config = dict(
    n_layer=13,
    d_model=512,
    n_head=4,
    n_kv_head=1,
    head_dim=128,
    d_mlp=3072,
    vocab_size=47031,
    activation='gelu',
    norm='layernorm',
    norm_place='pre',
    norm_eps=1e-06,
    positions='rope',
    rope_base=2090.0,
    rope_fraction=1.0,
    qk_norm=False,
    attn_scale=0.0884,
    bias='qkv',
    tie_embeddings=False,
    parallel_block=True,
    init='orth',
    init_std_qkv=0.0219,
    init_std_o=0.0219,
    init_std_up=0.0219,
    init_std_down=0.0,
    optimizer='adamw',
    lr=0.000781,
    beta1=0.95,
    beta2=0.98,
    weight_decay=0.4,
    lr_head=0.00629,
    grad_clip=1.0,
    warmup_steps=320,
    schedule='wsd',
    decay_fraction=0.534,
    decay_shape='cos',
    final_lr_fraction=0.0,
    batch_tokens=131072,
    seq_len=1024,
    doc_mask=True,
    train_tokens=980200000,
    steps=7479,
    dataset='wikipedia_en',
)
MLP neurons of a small language model. Each row is named by its layer, matrix (up: input weights; down: output weights) and neuron, and shows model dimensions 208-303. Each number is 128 + 24 x the weight over its row's rms, rounded and kept within 0 to 255. Numbers have three digits each.
Before each neuron's rows, "fires before" lists the tokens most often just after its 100 highest values on Wikipedia text that the model never trained on; "fires after" lists the tokens most often just before its 100 highest values on Wikipedia text that the model never trained on.

fires before: " /", " |", ":", "\n"
fires after: "″W", "|", "″E", " |", "==", "-"
L10.up371:130145123165115129091135103127151136125110142132109148085110098129115122125113098121165176122100119101145125112104129118124146110148146103083166131146139115153145125153105133137094124117140120170156078139134136148116159143182131163117083122114121124108132103165109133187168116137132122137
L10.down371:130103146146073120134139077124143137105066094173135143149122098105129155131123175120105135169131085147157140122082076121141125079126141110112111112135139081167141159138147142134140128157138103121146108115140132096112120163140103157129115138150097133097130096130077123154064118112158164115

fires before: " ", "46", " |", "39"
fires after: " |", " /", " ", ")", " N", "."
L10.up267:148151148137095172113156133158153113168128101110110156097092162171129099094147145125152147114122097136167159164119155080153071102127118090106141133135160104126174113127105133161120160117126116112091102111136123124137155165161128146160127100094161131117125100126121122084102176110156115116
L10.down267:131123106094114125137100105132133140111123135118132118153138173085117153126108149129127110124135129075125091095159119154161159151125168153131107143151076130130116108141152111090197121152123116151150135160121141128114153113121113096084144120166118128144128133156157138154140101113139138138

fires before: ":", " |", ".", " animator", " film"
fires after: " |", "-", " (", "|", " -"
L10.up2735:110118121109150145150148133125136207128124110126074103108129098143151110119123121106127091123145133110138134099130127095119130119146150121149122124118170135157126122143113135126097124117125149130134184103093107144129166149161185114156143125138153113128158114165158128113189127106137112132
L10.down2735:138106146118114136174093097154089097146117153149128145079082130117127135137145134124103143107154081110109105138090100145099107144142074138116147112135114132105142112121134140157165094153131110131097111118122119121129093138149119115102107104121078132110075138099118146101164117146101110098

fires before: " |", ".", "%", " |\n", ")", ","
fires after: " ", "."
L10.up2677:096163141163121121108143132114117137128144105139142143158140059135128125137135124166154099127140176113095153074139142117136119143126143137154117136134114153117115148125096116120111156116139156156114154083142112123110102148138124107116085131115106145140131120117103107176159154156132151154
L10.down2677:116072120127083124094154143140128163120112163144107143141130123121089131112118108101104155120101088128112084148137060166133137082135146107121142122144126149149154140147168143117126142135158135159137170145108144120163157093143122167106116138173127149095147104151150145085164100112139112108

fires before: " |", ",", "–", " /", " "
fires after: " ", "–", "″E"
L10.up1246:111140148121099147112174160143094119124142160121109147113135146158115140132087122113156111130140119074137152141101096126104117161105166088118148095127112098083141098137117124148102123107095118129143113070140143127138127142155132163135109092130121126127145136126143122142163103134150112130
L10.down1246:128085115122154128103129101147112134202130124126169115141145080149168120161106122161131147151121088108127139128110101141132104132153123072152149145112156103124107135108134124136168182114150160172191057089116148130131128130123177109126123116127105175142131092099133152107136135123180134124

fires before: " |", "-", ",", " October", " July", "/"
fires after: " ", "j"
L10.up2715:129110134118149152119115118148099096093097131115162142113138129136143122098142118078137135100094142128111188130120136142122129101144142144157158127133134110093122124127116109121123135152128115145121142117109180147166180154157148086133135111133125114156103112124176117156156142124150134108
L10.down2715:095104142135103093159131197151142153157163135121106111156128110135108137129171109138105165109123113113181091151125123071114140145156122079112136138099086146158125127145112106120111135110148106155117130150173096101122134062095119117091134134154122132127118123150132121115135123100149108134

fires before: "2", "9", "1", "0", "8", "6"
fires after: " ", "–", " (", " |"
L10.up865:132119142126074155175155107123132098165149086101128126057136141143113137133136136140174149098104125119148117131150116100136137137118158135099136140125144142116124153127087128135120196141090162143164166112134101127116144129152098106131117098113154121169092119118114137135123093129116124170
L10.down865:137083109147160158110132111093154124111154139113117115130135147161122164132118158084132125152124123130153136152111136116105103134132104174143153122151121100202143119165138167145124151110194158102111159145135136151163171147117092139146091184123103139098079157127137146153134147120099119106

fires before: " ", "3", "6", " the", "5"
fires after: " ", " in", "In", " Show", " for", " ("
L10.up649:139142132114135135105148135155129112094156116139081143107141125121138099159114122150189130093087121119147147119136107125100138111093156124111155109170165113145112156128151141147133115162085120122152206151099097125130135117136120143144111079165141116104179128132104122124154141130124096153
L10.down649:154100096133136138116144117111117107115142146140108151149156129114154119095136133079112119148142114119121122179085119113152108134148143172113107097116165087155151099151072139147092163134114132117119119129144140133124137123133120146136106141125134126113123109147105124115111184140128103125

fires before: " |", ".", "th", "0"
fires after: " ", "|", " |\n"
L10.up2195:114131138125165110133154155171138164106108108124114108122146100086149137159133084170093097132133132154178126116125114096102196131118139144126107134130125134123151138168123126104126145138139149104126168111070088114143152127166114075121135147171126139106144129104124111178137091148131121138
L10.down2195:121130118129123143123119140132175135137146151151098121137134141121133142101140122142127148136104103053105133121080079109137129175139127147139156128124124149145125154125130119113156118117101122111122113128128139117137131119145133128115117117114125111133126127092119126111100114143132123116

fires before: " "
fires after: " ", ")", "1"
L10.up3042:133149131151102150088150134127109081128123108122114156141138129124145142096128136146119126124153119159108123109118104078133138098102146157119169109135148131119100151142075110129082141123132134108185130083125105127162162131121120135125124068083118113089143144142099165144091102120101108107
L10.down3042:120160149143155085151127126123090151118176165138113139102120113108129119124136127176061110117077128140127151120143092140083097114090127105117130144142154090134148100174168137136149129141171130153128128151123152124139122161131125134139121193134109127109085151142137136152153105162147146167

fires before: " |", ",", "==\n"
fires after: " "
L10.up2188:133134105128113114120129150117151100149144156147127132127149104097139104119119120158133096135186123080154061165107150120118139130105102165136133126132129141119159131099103139125093145114116134146101159105129111123120123164138103108103111146101152111138152123122103123125168080105144108106
L10.down2188:150116091142114092143074135119130144159123093146108143170148152140104109093101108146046160105130105143150123130123056124166120156147114135154140130116081140139112141169172139092126116133142129132113115130144142090151111108149165106136082111141104119138108108128101114160094119148090125139

fires before: " |", ";"
fires after: " ", " |", ",", ".", " and"
L10.up589:098116098147106114113150109152109123125142131124110138138109146132114127121131068142105173138153115141155135129144114139128140144132190112151102109104134139152136116087097153155119110114102130121174112131122068120144172123122122105177088148142156131155192126146082141143147149144117147130
L10.down589:110110159090121084101090128179150122143124136140122110160109122124133086152138134125067134091119088152128130141121122187106116169135126136072179103167094117169164120143139159141150140097125151121134135119119173120137146177131141095103097143101100144142139135121105142120128184106136123081

fires before: " |", " /"
fires after: " ", "|", " |", "″W"
L10.up1481:102118121136104143126148076128111094124143092143101156137126141128130150121124118148128121109151092137154102144135125149144118155167134141112174152118163140134102082116115148109144139146127145122152121091148104120161150166136134129125112130165114106164160129176121114137150107115122138151
L10.down1481:138108133121116143144131089093129132155151102115106100134129105112094139104103117138096070116131133133120076128097045121129129141112098121139132147110115132151107144142085181103103090112127114125108166098133128131165137131076153087100137134117107111146153120138142141184120108131117114128

fires before: " |", " /", " ", " to", " round"
fires after: "″W", "|", " |", " was", " Total", "″E"
L10.up448:126117109126112101124159097108113126110145141121131104085089108171117118153137127141131122094102114130175126152127134139098090121136150114086145128116155112124158131133106154115134096161125131110187124136141146120118121176173167116148118121143131118140106129152120144169155142159131115122
L10.down448:089115152163093156173138162098119099108139141102103117194136081123131130097126137107099124130142105151131110142095081130137148142121138075140159146140169194166157122123130135131131115123140126090128108153135138110103175115131145147115113117122149127144108101146149173114106115101100111101

fires before: " |", " to", "."
fires after: " ", "–", " |"
L10.up2725:094172118134093156109174141094092110144136121138144144120097115123141129095123138150105091144151166122109118129189110146138114141124153124100127139122135112151130140115124131162119086114103133141151149133141117154142142112142075132141074108149184104137180123119066099144134073105129144130
L10.down2725:123146137099156132132110093090127131134124129134163151111166127138115153121113123109128133123171133142139099163120116148126147103136134105120113149125154136136106147139112125103102171162151100084132098077142088124134109147120150136145106111159126123187099130143151141111073159118094096124

fires before: " |", ";", "–", " War", ","
fires after: " ", " the", " was"
L10.up456:118136128153092146099130133148124137141131113167117131147124107122099124147128138150120107171071118110161118118151110142107144172130171133059119152147169145126152112088118073112134101106116138157127165106122139123141142142118140131124116130111164121115109134164084147168146078151137171166
L10.down456:155157061161117087098118101113119134140086170144141143146058158102111143144121123163117093146129105102147144112152151103164126101148101157143110117121130098172098178126150122127091115178132148102160123125123113149107163146089133136119107077127098112125140174111163105122137161127136126093

fires before: "–", " not", "rd", " "
fires after: " ", " the", " —;", "→"
L10.up721:152125104144115095094138123140126136151127110107101105120128134133156130127147093155158107132125114107176101124122118123101142133143161137114106161136132188130143081162096125126117143164152110117137178145106124152101102231118114090145119111124146131125134136138129159177149136113131152177
L10.down721:109108126134143182148151144140126123081076140158122144126124103169105139097118119116094130125096121096147131116132074119107113116132110125155094155128114105066127101137181143135137097140120117130154082109114156095118148100100127137123124131153126125140138132097104113134128148129118136144

fires before: " |", ";", ".", "–"
fires after: " ", "|"
L10.up2959:147144128148112087097125136144123115133168164145134109153148112132148117108118170142137131118165116120141119151101120148113161130128142109064104142093134127105119125137167107121138101145097122129180141104115100114146150131116154149136118124153188143162152150161108139118127124151131124167
L10.down2959:143139130135090146122103136127130112097088131150146123144126114135146138161137097104106131136136157123083167151134180148120142134110138153112122096128153115127127172116100116120092135115147119077132140131134148122127149140134083132135125111112164132132157109117172140095137152119130130104

fires before: ".", " |", " |\n"
fires after: " ", " +", " ("
L10.up184:123161101101119125137161097147086088121133114161139158115164137142159076132107085153113120141134137110118128181128124144152140129134138125129124127114149080137110131126119131122090119098094121125092121109134141114115143160172121170160107163110143121120109126120091108165122101124128094128
L10.down184:096134139124106129124142105075109142107153165121130105154100128155151151117156067072079151134079120174132149123106115169124117193149152115145092165160135141133139109191142089106145116156115216149114183107113124135172116156072128132096126137151103111097140147129146162116107157160145157098

fires before: " ", " |", " −", " —;"
fires after: ")", "0", " ", "1", ";", "3"
L10.up1306:108134135156140151122180122115116108101116087142122135079101129120086127089157115132125151148088129121120136150154115102107103125121165107099092129131168122150158119154128141170154128167114096137119145132146142189113144116112107133118122144187101074146136132152096106130116122157165128094
L10.down1306:124101135151154150133097119125104102132135158129114141129096119167167100128170141152081086123153119110128097139175059119139113119131112161116120116161089119152105113204106137160156116118116143111091166096063108142089160119135144125092099139122150130116159146147151132157124134114141174132

fires before: "–", ".", "th", "st", " to", " years"
fires after: " ", " was", " |"
L10.up1010:155145144102131132085150157088127069102106132107104138163125070130176135160169134132124146110117154125161107128154130121101112094148144123123116109143168126130157115108127131137150118136125138130124156112113080142181127225134148107131128092149150148139117130146136089139142142125124105116
L10.down1010:101084129071131126126107089159090118093140132139121128122171130146097107127135113168096144118115087107133108131093146127155125146150065110132126156095098117109159121152168129120076130134115136150111151106164111162148126089146118118140117111135132108137171141102139151092135122102170127113

fires before: "0", "4", "6", "9", "1", "5"
fires after: " ", " ("
L10.up1491:168142124121115129100149125153095165137134134113154106130132076125141111133092111124142119137120126084117095137146069054076112091128164142091111137153127152156129177148150089147098143123139152164123157092127126177135153131115124109149167081153152079110163157147123111151168124109169114134
L10.down1491:142104199103140145148130128111113108116128133141140156163156143162092157136101141105151124145139109103103127135134129160145141132106088138126179165109126143131116119140137087117123102109123121110123085118167120090092144082131113109147120114068112108153087151126116132125119134105128134118

fires before: " |", ".", ";", "+"
fires after: " ", " |", " ("
L10.up2754:120147158071098124093161145110130161175146123143107139144152130106140074134109119124159162174115128093080133143069120159147125093142157112123115110142128123130098150083119150140139138122109100142170124131091121145140117138167183123115088108070100153115133119126167161137181138159105147137
L10.down2754:113116116147114127115135142189111155086151169096111122131129140148152124131153109148049156112111160169166157120115075155113150157127087123160123119141130136165111101142167123119139113111096157166131136100141118140126185075152139121113148155169146080131145121143118108099118106094132122129